From a checkpoint of a small transformer trained on Wikipedia: LayerNorm before each block, 258M tokens.
MLP neurons of a small language model. Each row is named by its layer, matrix (up: input weights) and neuron, and shows model dimensions 64-159. Each number is 500 + 25 x the weight over its row's rms, rounded and kept within 0 to 999. Numbers have three digits each.
After each neuron's rows, "fires on" lists the tokens most often at its 100 highest values on Wikipedia text that the model never trained on. A number after a token or word is its count.

L5.up99:476517492460459521550549472509464543486505533508518499476528511493518513542501498486468545529529539511489486461457493494486480542528457451502438478504501509500490463499493519488472500476522447526475535507553500475482534486472462518490516492492456478500511501485460491519502500546520461523
fires on: " co" 39, " Bo" 23, "e" 8, "bo" 7, "fe" 5, "po" 4

L2.up33:491521502503493526510539467499505524505486508492493473497500486499509514536517495508513522528509525520465479469501524501515487518481498458521480512518480477514498523512531499497467498477497474483499519514487488487456544515519454497468550526506504473546441514455484513493455538511457496571
fires on: " A" 30, "a" 18, "e" 10, "o" 9, "c" 9, "p" 6

L6.up111:509483481520488519453525503490526487448494519514475529490510534489543481510486486481519494508551472539518505488499514481491491498518519528505463534531502488507458458539508476496507510546502501466525501492513503517485530491487527538496484529488464462563527492501476472475474463455497493487
fires on: "s" 63, "y" 13, "ly" 10, "'" 9

L6.up119:500474482516517515494517495476504506428506503507510461504502504520514504506531534475545491522469481494503464505509513504494499476494511499505501505485493443478499515531513481514480501508525473538490533481499492520530518508494476508496520532557522482497469474491487495532506443453495482474
fires on: ")," 26, "," 26, " and" 15, " of" 14, ":" 6, " |" 6

L10.up186:448511527501470550472524506489508474503540508486514519433508487446511515508527526450510474504534489490480450463485509529514518526488476466518481536465491525510500458505485547460538517508489488479486497530487533528488510528506455521506511550515504515507488475477500468537506510557493487477
fires on: " |" 34, "|" 29, "." 19, "-" 16

L12.up199:529493479501498487470499482501474480463550491482477495459510483492530477524481505477478514516478475502503438483484557473508514482526505539502452560496518469509455477514482509521439514473506489517494488456508500492492495480518513525517497522488490501486484468477506489494499495464505482545
fires on: "-" 24, "s" 20, " c" 9, " the" 9, "f" 7, "," 5

L8.up257:500468483495493489487486467509521486494527492479455506486494529510501505496481490484527539533510513523473502504457480480509571470503502457525506506436519511516507468503490510479495501539519489449489497494507520489503505521517466506531496516506482479516475502458536515493507491463511469508
fires on: " comp" 23, " Fe" 23, " Comp" 11, " is" 9

L11.up153:487512525540480503543535510478518485525512461535471460463480489473521553495466527486494448523526497553482523522524489450523487512515521453489481519539522540497482510535531477495517463528464499496502482509514501484459488512506509521458538537470489494511516479482521455505519517477507458498
fires on: " |" 51, " " 8, "." 5, " S" 4, "–" 4, "s" 4

L6.up264:476523501517521530472481455507495512493506485476518505484506504460493451503504513486541518524460500488496479494514486501529493521512519473494437546554492514509487515504493514492535507465507473532525501497490478556528532494491521580473453510493495513552495456497526475481444484495482496495
fires on: " " 48, " the" 14, "," 13, " Under" 5, " At" 5

L10.up39:496525498517509503497487484544521473497494499453515491491458493491506458484501460509505515506517500524538479469487522522504481492513540517490463511531481525543459495521471484471498530507497500460503491456543452505464485520474510549526552537497488480543470483510508480476475480466498508502
fires on: "ed" 32, "s" 25, "d" 5, " joined" 5

L6.up309:453526504537468538544481472510494471519530528525462486504474516480486448515530527552482474542521453459532519436501483467497507503515531499521469508481550491502490495504534503509494495511520495532512520518504540489500552525464481499541500510510471490510496491502493509488499470482528517504
fires on: " (" 99

L2.up110:497512478488470479510505524446479531499507503476513512518527443511501494498527487477542537528496498471521493487560548541525531499514492475497528536454520475484482498480515497513573471474488517477503532589507505496533503523525493479528500519485483485493484502502522484490435501499467487535
fires on: "tri" 34, "li" 13, "sco" 11, "fi" 8, "ti" 7, "thi" 6

L11.up357:533503508511517503530470499537528542515508514485482549480474506510485450484488509509469459512518471535469496465433535478516491500518504479503478539474516528541470494515456516477469487511502509515506527458529514527489478469538488503477511510543479475497486460516534462494463464476515517486
fires on: "s" 66, " " 7

L10.up117:494491475502496509535451488569513470513490524451508481469481467505492481511526494483476483524485509496512520545471501494515523540478482494479507534466506551517485516497471520488545474491513460510501508488510473497482476470523457494477511535522479476526529509517508494479492476466493486506
fires on: "s" 20, " Goals" 19, "," 17, " vocals" 5, " Certifi" 4, " appearances" 4

L6.up128:476503494529542495492527491428491458500513576476515544476467498477502450514500509491510487516506488502485443498491509503504540491513512464516468513514536485508528491498518488515469434471495525520477531518488497506495519492535514539500510523537492497461512462499491515489488449529491471501
fires on: "==" 63, "." 22, ":" 13

L10.up119:487508496549521493529519489494503532512480512473487476465488519484489494504547468514453484509476481565501472446489516502561510538477504498475480500445518489513478501525500515484471494503505517506496510473515515507467481488520488525496537497509539457528467489487501481497446472466507479512
fires on: "s" 67, "es" 8, " S" 5

L3.up179:514464489519502435487482461467510509467459500513432523586509520530477521471523505532480502513477462520520465489513495480487526524508481474515471520492496485459499507408501492517486513475510532544497470503499493485493519505484511491474496511547505442524485485514510499499476522499500492549
fires on: "us" 50, "s" 10, "grad" 6, "up" 4

L3.up23:476486459497544483458510480480483516478464482524498504529517497472542479487500460487500517520527502549457459505506516512513529518520512531511539540505505471490507427479462486518505481542536556485520481497533531467506510499470498486530538522532459452519480545500486458482501487472515523525
fires on: "ar" 26, " Har" 16, "un" 13, "har" 9, " Kar" 6, "th" 4

L5.up39:468521521482496534496508465509523486516501509500517486526494470484524490547522489537510483539527447516487507487504504476514504525492513508545487534475512509518490505511539479459544507520510510507488498539506541502515514462513497506469502516485443471521563490522497462477475451470534523488
fires on: "y" 25, "us" 12, "'" 9, "un" 8

L8.up153:539493495528482507477520510446463495523513530483541528487481522474537469486511473516489503511492512514515435531520508545560509473519487455534520504538498481506514503480515489506479447501480469501500497528486495508510514529515474526504489508564512512508452477476492498517492509494503533529
fires on: " the" 46, ":" 45, " " 4

L10.up351:475508472476508472477480478474526501497528516498499541487494474511483475478563487481504557494476461502518516471486503531480489464554515525519502550494499486525508508487490468501491485508507471476458489513524482470483481462494532510531491542500483523453515422488517518506487484477464504513
fires on: " and" 35, " also" 17, "-" 8, " of" 5, "," 4

L10.up268:484511526515475519512532490499505483491502506492533533504487506509520501544531506483505532524501512499469442507477518496504529541474508493528503544470487494544500491472521477416469530494518490470476513488542486496492485483574494517473543545473495492501499471496456493477481473460479519525
fires on: "-" 61, "," 22, "–" 5

L2.up312:505516473500452500504486495476499488508489543471490523460528490497511499488515445471548522531565492548480497459518552483534516484505504500503518517458516506528459490510516525485513497493553512458435520531472505500499494520482488511543525575493502485471498474494510480507502511529496512502
fires on: " Fi" 21, " Mir" 8, " economic" 8, "Career" 7, " trade" 7

L8.up52:515541514502469527496512500457507496465553486478541529504461501464536484535485500463562489502528473494496460428514559511515493477539512455507465548490481510516497484524502520500518503493484501476494502503499497507452501499465490541525507555517486502454520461506468521504478521502477510470
fires on: "." 56, "\n" 42

L6.up129:476498482497522479476501488507481499468531500447470539514433454470465499485491494481493471502471530511520497503449509534476497542506522475510475517503510493502546532494477500494508452509485526539499513518544461524497474503540498531529475475503493496498523476512547501514466500500522494523
fires on: "." 58, "6" 9, "3" 5, "ly" 4, "5" 4

L11.up86:492524478488503486554491458534540488502562503524505528513496472448479517491487480486503486494502499517489515520467532491521527482525543511511517541486527489532480530472510479471472478492492489515461474482582511488483476487456496508522463530488527505487504458508509521504425469473495491490
fires on: "," 21, " is" 20, " to" 13, " are" 10, " in" 7, " and" 6

L5.up187:440503491491459502501521473480508515464509509499485482501445486491528480540510442541493511510481499516504488482485472511514523523515520497499471483473494506494509468484482520477503454513520500488510510490526511516462526506477508488508483495533481497533495477468485467511474534481510476523
fires on: "s" 86, "es" 4

L3.up76:513518502495484451461508501446489489471522490502473519529496510440522445527487446475498532524519494496512505426512507476527504490535529500558475492476540488526492508498508484494501508470519517508491515529498538514494511525537482481503512486522472465464491480495454475488479480488510518509
fires on: "==" 96

L3.up313:498480510513524486510514487507475512472475522504481478509500526508495504542541493490509486491467479526502473535456491501513526520477465537516498473480509501465501460533480526479478496483541525506510485556555547475521510502473511483514481472537468482501494522515445540477478496501511501553
fires on: "un" 41, "&" 16, "lus" 8, "Ba" 5

L2.up9:490507490492495461461507494437452502497506500471511503491500522446504484504487495475546495530513516484487491483524523492516516490540505501514505506502508470484525529495489503516478471467546513504498491497498533477478528508525474546568506557522508472470473455468494492468479493550463495509
fires on: ":" 22, "-" 21, "ter" 18, "st" 13, "er" 7

L11.up72:492522506510488515555523438510519512551510485423523511493487488454515487505526428513512525507486512448507468494496490487523479525545470484517491492498486506502504492527504466470493459471481492518484498493545472543493514522530479546475533522494516525532513494487475472505466498468455514533
fires on: " of" 34, "," 26, " |" 10, "0" 8, ":" 4

L6.up213:507511481530491508483519457466516493497517495494523520456475479503518464522520471509519505494548491493466513476462540519494521527513523515520479519457487504516476497527533499482489477502507433489480516533530491519490495491490480507482499535507489513511483447484468524523492483447511492504
fires on: " and" 24, " a" 22, " of" 16, "," 11, " this" 9, " There" 9

L11.up43:478495518528475532532539526493494456486546486444485478524452521493494492516538529528518518519506502497560472487497514529485521480512544504496488533551526497540524457483523545461511475550473484480506516508543482508519506499492491515484484514519462480547470476517511530502475471474502488526
fires on: "s" 23, " as" 17, "ed" 15, "es" 6, " " 6, " con" 5

L3.up375:516451464563509491489528500456517543487465501535481481528516529523536501534512491484492504498485505501471430504496536454560548539519517491529497482489505488489484520485510492492480460452493537510524460518501504512517490503533535546463500489515531452489491482512510466483483514466475496559
fires on: "ch" 45, "t" 9, "up" 8, "s" 6, "k" 4, "ham" 4

L5.up372:483507470497517507494490468516550493427463567501517512422500528488496460507495494510439460502490470511494449485473549447517506515503495547533500524500515509525499519515498519482487462475532499514503511483529516541523529521521501517473475511529484468527503494507487508526460446533484485557
fires on: "'" 32, "s" 23, "i" 12, "at" 5, "as" 5, "-" 5

L10.up274:492493495509515499532533496548520485499494483502486461452474528474563508510465513490513466499494489512492472542472483523463501545512503436451493547506468503529481504480510510506527464528483485493497493486508467505511548493483472450496508519536507498532478465472493508534498498471545478518
fires on: "," 26, " " 24, "s" 14, "ed" 10

L8.up302:485475476473505480464515524465485486459484573482486537515469492490500466524544463461527499510530516508498470498517533538483497471490498517511498468474494472515512523441501515520503471494517516510504504529484478528510478493504535510518477523536522488504514469540529531479463438483476485528
fires on: " |" 32, "1" 8, "6" 8, "7" 6, "or" 5, "8" 5

L10.up93:468531499512475488510527479494495504493526517489539520480495517494515502511498501470535511499500452491468467453464527520480497519537523472541459580489524473499482499494498526478515511534500428498465516525499524525480519512494459521518538541504519507490491495467487488546491439499535479491
fires on: "." 47, " |" 35, "," 9

L10.up346:503505472505452511537528507540471444541512486440487470471496506491508486517521513471522527520459470540512487506508500504477497546445529476520507478465492467479469544520531521471513514422496516491467483510512496547481475544476514491489507525520492476538510488527464504451486478481439504505
fires on: " an" 30, "or" 10, " An" 6, "in" 6, "on" 5

L12.up252:487529477547476512484519463469475455491518495476514511490551504484512504472471510462549488511508476501452500465479514509460487547523491448491482513476489474514466503519501572479553493504520488463459512505534493488491494520506471540497533535530502510504503537507461465508500494505512477485
fires on: "." 69, "," 8

L5.up121:479444465521501480507523487509509502493504521510497490487480531490531494509557487516475542518501475492498449453516554504542517483539516521500506471503542450489486480469485537440466463460513516449488464496477519512502527481540494543502530516519504491546494489504506473515472513497489501537
fires on: "-" 99

L8.up187:526510501473525492484522499506530489442495496523470497507458533479563518521501436481501506524514518528527512520474490478501520494503548456486438567502487494485512437498494473438476479524528522534454551490517537492487520502527444465557536515532470478515495519488515479516481464452524466504
fires on: "ly" 36, " is" 13, "\n" 8, "ally" 5, " comp" 5

L8.up146:452535502478498493500500477467468535441539519435489519517456478478500465501503499481549511485520511487511466453502568483467463484478510485508483547494553472538494500482517533494489489436497484527469546515504488521483496494481507511492515537523492497461510450473484517538464552489468511504
fires on: "," 67, "." 29

L6.up276:509498495507510510478492513523501504492500488469545508500513497492507516511489452537511488531484522491497509544500489533503492554530482456495502520494479504511511511490464466501482441504484495494495541481535470472496512485490496528437520538525491502500475491470475492546478473455487521505
fires on: "9" 72, "0" 16, "al" 7

L5.up56:492491515522523522487515462486508520520499506438500474530450502489537441526508509522490510509481494478499502453522497505494455490456502479565487518475525470447487515517523516475473470472503464492525487521509487516490542493492492541508504519504495506534479471471498489471460487481464501579
fires on: " /" 15, "ly" 11, "ed" 10, "o" 10, "e" 9

L10.up14:482510471520433520528490483487531495515540479502508523509529516503519530460483469516522487536507519512517469494525488550512502501522492511478488487481520517536466479484534484502518473536492495486479554502474492475460532536466485486462514483478508467549509523475487468554453516484455477468
fires on: " at" 22, "ol" 9, "0" 9, "L" 8, "el" 6, "g" 6

L6.up374:488500479512514513508517476502484468507535535505508578477497436507551500471580462506523543509519445496513488496491534504509533489529518516539520509500525441519500487485518505533487479463508506520469531514527524503457503481484502535537505498516488492496427485484502493535494473488497492523
fires on: "'" 63, "-" 19, " of" 8

L2.up255:528508502485517520461529514508502536507500492465485493510522496516555495544484492497511525574488513532495496484503482453550489508544472503532497493493556460519514469469475519477517480510482513501497538476500530476492509536509501460489497539490451477497506516505451485484490527489491489564
fires on: "N" 52, "F" 19, "C" 10, "g" 9

L8.up347:502512468555470476519466489510515533485491516514478478534516474481482491478518477503524493496493489530516474460492529481548522477494491487537456483470547515516485517531507527521486484513493519517514534492508486518468486482515513546478508522502526463505452495484518516511435493491453484558
fires on: "s" 61, "es" 6, "ton" 5

L3.up278:474501478446470463476546486487499459483481510507484484516474502504504508539514508523490559499494471519472478476489488462505506519521497462511468544458506518457478502515511540496497499466500456483499553515512536493485560501509487497507509473484469467540519508510455460510488482536470471501
fires on: " Bo" 28, " Min" 15, "bo" 9, "be" 7, " Mill" 6, " man" 6

L11.up106:505447482501486493510525491507480500505526475519567512497524508508550486542530452532481537514517500486500519494537554528498494476535530490502506538526521493483495546536509505463494503474446471504499498532550516507514474501500479526468487473471492496468511512522461456489471492448456504499
fires on: "9" 20, " No" 17, "0" 12, " no" 8, "4" 7, " of" 5

L5.up37:524473489497485503500490505501504508488474540484465494477510503521490451527485530512510482531474510521487475506506547470531498509496512512533496501482503481526483496452505517491485441465486518453485515530492499545504505532554512510466485518518495473558481467490487504476452492505449533565
fires on: "-" 79, "li" 6

L2.up53:509490491524492518497534492481481498477461490462522528498501461506530442504502487482528506522488496526502411491480522552517496493495497524511480523528493482472503494511510493503510569544499512507495574478523491509479515501496516512493504496545468474499491516485473518508501489504516457541
fires on: "er" 15, "s" 12, "m" 11, "d" 11, "if" 8, "g" 7

L11.up87:502514522504502499469486501481528463483512509538524512503464513487482460478520480521523493507507494510507491432493495515534502494502558559528501512490507501488522515506534491483495507501516472494508566519493517509454503498482459504504495463516501495535510490483515511517502424480530467509
fires on: " and" 45, " of" 17, "," 13, " the" 6, " My" 4

L3.up334:472536483466521487492513486530534522513502526510475521476499449503539522485516481472498502553524475542513485527529477478525530550501507463477455516491524500489495516484496527499495502529483545499492519497504456448471529534523480476509519528488498449538460540465503506485440553463516491515
fires on: " Pa" 49, " Jo" 21, " Sha" 10, "ç" 5, "jo" 5, "ze" 4

L11.up231:474504518546500530487488490489468457498505475512468500535472492488515505487487497500498502514488484493557468468529524526499526469566522491471498543503521524494497515548536524481484507527502488451516476458524497495484508497453495553527528540492503500513501494504491526498476485500454483506
fires on: " with" 20, "s" 10, " of" 10, "ed" 9, " A" 6, "8" 5

L5.up227:519570475476447481448498482456487520499504491460520511453517514460537476488500485471519532512532516486494511456494502495503528474480500590475490540492446468525471538528527465515526486486499467507491515501533507477509502485534520510512467541496504485492491516507475535488507484481499510519
fires on: "cu" 14, "v" 9, "du" 9, " consider" 6, " this" 6, " such" 6

L12.up127:467450488537470536487470436512493526488541492518480504494499523487528474485519517482524473543501487495492496471504519489513475528526529500483450512488486512515489494489502514522500502482498483515490532502475539488503479502458517515539510523552501440513499526513481522458477495503498519512
fires on: " \"" 56, " (" 19, " " 15, "-" 4

L2.up363:460519466526529517526527454493522520476498498507517469494499457500515487474523482553490520521482532482504415494498519531501485504526510488504503521507464480485510468498502507511499542522534499476506467457509484493456505502474505569484513487510508493508496514497516519506473477470512467510
fires on: "ing" 27, "en" 16, "a" 15, "e" 9, "n" 7, "ed" 5

L11.up203:473512497479486466512505498518526488499500559475488547513499500471467505482483475496481558517476510493480506497470477519465499506480539473489484541520436501501494506497525498469486454501542512530511484544507535473486531548507495496552508486512492421491522477457479455500499514507537523549
fires on: " |" 81, ")" 5

L6.up285:505479479545491500512530485484496489499466514466535493505521497498533500544491483443516488511539503524460477521460515529453501547518484483499498542491496504512475478503509506461528514531522479440483532538541503479515539503466467533514530531487433495532475517483479511490499528451477516493
fires on: "en" 29, "y" 13, "er" 7, "cy" 7, "ar" 6, "la" 5

L11.up304:505515508549452507514552509478493505451513494506488502506472513488489501534490424506472492527481439526528481454436485491527521506532542476490459512460515501509485475541492504510481447495524498521499523473510504471492507468493454502495536495546506472466515483489502465518482451486556461533
fires on: "1" 59, "s" 23, "8" 5, "R" 4

L8.up114:494478466511520552483507502471485512509538511508516478477500473485523511539506502442519512540557518482482473495451550487519526547526507489503471497525510492467499514493505524543505512481492449477470512516511526506512497522499500574489490563473508501537518461516515475516488458474511450483
fires on: " a" 39, "|" 30, " an" 13, " " 13, " the" 5

L3.up29:476504481498515544481475503487506540505447512502511458484483523531481521532512499529435497518509476492470471527511526467547488537480487490530509490469487507530453497473535511486538478465493482486512460514468534494467504495505492519468527495488504485520481503470529465497503495498458505506
fires on: "L" 32, "e" 19, " District" 12, " Ball" 9, "ak" 4, " Bowl" 4

L8.up25:511445492502515513510467513529505480500530539506516517479464502454502487487515474494497537507472513490511456512474503501516520469510537493515500505503473472495485500518526466505476444495496473532494494468482474569506468495502509489510479494518521498472452430515533485525496505501489461551
fires on: ":" 18, " the" 15, " more" 15, " |" 9, " •" 8, "s" 6

L10.up5:513537483501465511454532471522525478499535504481491505471488512502525497510497522508504475505511488511495468512453517537453521479509506482520519492486498502515501497516515480475563504531511506474477472513534498513512528526513489500526497516503470510545512450505495503524482450486476492505
fires on: " " 82, "," 8, " as" 5, " the" 4

L3.up22:488453512480522461522508510500459494479480523506479495488470515497493529540533496518493498499472488525502470518449503491500500520486453549519516482479489494472514470539457540511480474501534523510510484540527534466525518496486527478521463479523476494493515513532458521467483487525520505545
fires on: "un" 40, "con" 13, "dha" 6, " Sun" 5, "_" 5, "&" 5

L2.up3:501528519502495520523471501530487574538516521506523505497451489530454502506511447485512519509512498482504504499467525459512505508481544539550504492477496484485515480507498497519496526523486500477496515488508513491492451508523523502513524487526509474416486484510489506485517490547523493518
fires on: "ka" 27, "k" 17, "mer" 16, "sk" 12, "ter" 7, "m" 6

L10.up67:521513486500456522483544504515475506521543481453550482443493508510557469521512447491518501520488504503499447518480508542546537526537507486503514486485519463491510531509493517481493478484479500476515548470501496514500518541489475505495511545535498486511496485517450521455524452480483477496
fires on: " an" 28, "l" 17, "er" 9, "in" 7, "st" 7, "el" 5

L11.up126:539484521528480492475517483518477454461509507499466498512453514506504479490511502515522508578492495465499501478512498537453490503535534523520489514475516475520540476524542510540516476503493529511476456571494496508516514478481497508458498507521505468534482483511531515491479468452502487513
fires on: "2" 28, " |" 26, " (" 19, "." 10, " " 8

L5.up146:507510497503513502518491511510471473511459499438562514521501492496506471504504502462502487543502485523503484504442492530487500551484450498500506491506485500512485464542538491491510532457492499492509545488532522497470508523458522520468512498560478474526491508505481504530469446477491499532
fires on: "s" 43, "M" 13, "A" 11, "d" 8

L3.up322:515502508465472439487507504461497473461509505525476511525528495432549484567521494500516483537567474502505484452501512472544506483529505524545499509448538466467522494489515507490466487514510526496465516549504558502494513528516483486528516494511494485478495482518445508472497497529511497492
fires on: "==" 85, "-" 15

L6.up170:528460442514508535515493486446502539478533473492494494477532526482495475503517479485483503509458505494503442479503482515490491470511511503506538494495458452502497491533505513533502510496542500438469474497484511498478528532449510515527536528493517482483472494465524522476503536507466478568
fires on: "en" 23, " of" 17, "ing" 11, "tan" 5, "ven" 4, " Labor" 4

L3.up254:476495473550533481521536497528462495520495566509477507463518463520497509528503471521512491536536478485504490483545528518505507533491494482478505491489520512492485517496478523522506468517559526500482504544521494482515523520518486541542526513462486471514492501506495488482400503457513494524
fires on: " Pa" 51, " Fa" 20, "jo" 6, "a" 5

L12.up137:495497502519521478499512453471462467469526502484524480553476484499484492489549486486564493567510482495511507465460502529523504498500535540524499507520451479490506483527502511523477474487485488491536507505474479485489515497496472518470525507511521455505457503486482513493493497444511502457
fires on: " |" 31, ":" 29, "-" 19

L5.up35:491496505487483512506540475510517558502498518505515491498479483520554514531495482497502542553500487519480479530488514513529481500545493485511513498471520478474488504458497511493505482511509474484481556502504466470438488507524495477499539519495494486523464491474488501513458565465448483532
fires on: "g" 24, " O" 15, "ü" 10, "ra" 7, "el" 6, "tra" 6

L3.up73:462525467478489490499490499468494515452478516499492511520539464451543492487509472478506534499529516511473467479503524498507522503487491523475474541495472500521458470499490525515494548542508484501495556538514529483446514481514482459526517514521471455462481510471517477492528532521504518538
fires on: "cu" 28, "rag" 8, "avi" 8, "rit" 6, "du" 6, "ral" 5

L11.up184:478530491531529507519540523514530468469501487470491486476487487469501504532505504483546526500517509514518486489437499530463521523495531499532486527520479527523488489521456469478488503515475472499513492507573486498526476486551496505484509520525480469494502473480548520486486487504514496524
fires on: "," 40, "." 20, "s" 9, "0" 6, "5" 6

L8.up208:467509479509474521506466490513477479494514513464490546508497480521483454472508506487504508497485522525505503500511550487449487515499499520490491536503522457532488480504525522508502504480460512496484522484512493503468464463490529514527487511499513511467504451527490488486484524517469523546
fires on: " and" 19, " that" 18, "–" 12, " but" 9, "s" 8, "," 7

L10.up101:476528480548480500488500503442501486463530508491433522513468540499523488523498506518524506518492512526513431503487537448514514505500506503506521536503501479493499468482518496481459481463532491507493507507510512538497520516555492501495519507517501495526495496508456494494490496463480543541
fires on: "-" 53, "–" 32, " " 4

L3.up242:482486488517539503456500474480508498425460500502482514506532496494497499484498460512533516504482515522503434479514481507517516488489510527492463523455494486509538511490489519506471481490508536479523495461495506493469481510500505510493527499531535473486473505492531494524491534468484479529
fires on: "L" 53, "s" 19, "z" 4, "tan" 4

L10.up77:564490483488462533483512493466469489500511470477496529494522496482531469506531486499511508528480504536534454483492498505514535474548524496555509556474482482500493485454505524505492505483509504521523495518509490531521502510530519520478516517497502447509426484468498482457493488503481493559
fires on: "-" 32, " " 11, "mi" 5, "g" 5, "’" 4, "ug" 4

L3.up379:504499478499513486478530506475520494469474484475526482500533436506511503486517470524537536512542516484507478482501544517514515498526514545476536537457479461515481515481507509481475454465508515471483489508516531483524504496505499509495537532482506483460488516462493481509489533481417495491
fires on: "fi" 17, "ri" 16, "li" 13, " Shar" 7

L11.up148:506494471544520475524494457549485509543490493471489506486478503485528528473463475449464489525507451532450490521454495530499545535532503483507466557501544497470485477506488537451489519471528495483451548532545499477481503477491495554492492525545470506518498514489519521521465498445533509494
fires on: " S" 44, "s" 21, "2" 6, "A" 6, " A" 4

L11.up10:473517473467491550494494514489517523434501526484491501480501505497516457502469505473496513534514494516475523499525486503484487480509513471507463542494470455514510467501493513498552486511507526536501543530509486487492487529469494491504503467476503407488510496483513490502485527527482515508
fires on: ")" 91

L8.up34:517514517525518517481523507433506487487513540518571541470495452504551473512502452462479494520575490482500507480513514523524503531527491466506489533484497504530504499527500489468514469477527507523466515522520475465483506480486466518491518508443521499478527524502498473495502534448517467482
fires on: "\"" 22, "0" 22, " there" 11, "9" 9, " between" 7, "This" 7

L2.up69:457503502556528444465497505499492467489484519497516487505530496464493490512512469534512498509476505495476456481475543490493496497551495500542526499527474497496499469479495488518499483485546515476495505538457504494479500557478504527528499533511511489474495508482492504515464476529508534527
fires on: "ter" 33, "er" 24, "I" 21, " I" 14

L5.up264:481494498508515492487508455507497467496480524437556501488503524519524469553466502483486506507500463535433516515455509485463502529493478528509504538495525474551492487505486503495532463551517473511460562535509491494495502487486522477560523536508449524490483498489496466522459496494499500536
fires on: "y" 27, "ly" 16, "cy" 9, " much" 4, " even" 4

L11.up136:495521501530518467496513512455478505465487526512514464544509492502507516495515479513492486601484479484492500485493542498540514528500506513520495526470457540496535533450503531518455473501467507506498494542442543466497521502512461484475491524469504442513442513500490490458502486489501500468
fires on: " " 44, " |" 12, " Pro" 10, "+" 7, "/" 4

L10.up170:484519516521504472487519478503439475519529449459535538530487478476451473496497529511557471513463519573517479482487528554465530538510478493477490535512497495525526501504490480455492482494470515500517482521551486537505510508570483489489497479508476473479496510475485473485504477507522495537
fires on: "0" 39, "8" 10, "4" 7, "5" 6, "3" 6, "7" 5

L10.up58:437536514526482529488534501515494494496533485506515501468488536459532501530483523484507504523517474512483462444457506506507516538528533485526465598497512489531488436504497528477494492494502471486491536476527522533510521551526492516475518535487482489485523484506475497503474502487515483455
fires on: "." 51, " |" 35, "," 8

L8.up165:518483457499487524483497503496530477504515543527513543525463483454496487498494480484485514506526460463515496436511527485535502462525537498542516490516504516496500503510530488494536475474493488515528506520478497526461505491474425554476550495509510498526474463493484491523502493499490489517
fires on: "," 28, ")" 27, " and" 15, ";" 11, " (" 4

L3.up117:454465484492517503445482520497548507445436533491484503535492509457527500492466498512471491500502493521502494510498482450554496508489492531529464517435519510490471478494459525507508476545481504509513533464514504504506528486529510505505497519531501469490526485493525490501504534497496455513
fires on: "z" 53, "s" 14, "ish" 10, "weight" 6, "x" 5, " group" 4

L8.up251:445471498506548498465526500480498471518492473495504508508530497475492502484565526481553508522476492513473482514490518564467506489504536538474486539532492469472497490491529551484473503489522452470502494513512475523524456501531511518486482516472506477527475492487493511486494491434498510479
fires on: ":" 61, " in" 26, " as" 6, " on" 4

L6.up107:502498488579507500495521512453449508444515500511535494507475443435510514488521480507537495507466530476537483483464498550519505512495486491497519508508506476508525484535491483482499463489483448502469502479509486527520510526511477518486499503503502505516468498459492491493484482496482485519
fires on: " de" 25, " of" 25, " di" 6, " the" 5, "tri" 5, "li" 4

L3.up351:493517501466498509431473485508558533457466540517462494476520524488528501492471487509481511502487514553483455466483514453504505462476524525542521506487499503531487503477483464515519495492495515495471507450489517517455498528504490555496500505541515482483499482510500489514492519538461487499
fires on: "z" 57, "i" 9, "ish" 6, "ist" 5, "t" 4

L5.up266:511470491505517464502539472492497513475488559464499469502459493486488476543546474507465493493542496496496443480510504496474497520455486539541496504476514495480509529500453522454466488496533512505505467522531521485508487518511513539467527483536508507520518487519496509462510462467521480559
fires on: "9" 32, "6" 21, "es" 14, "8" 9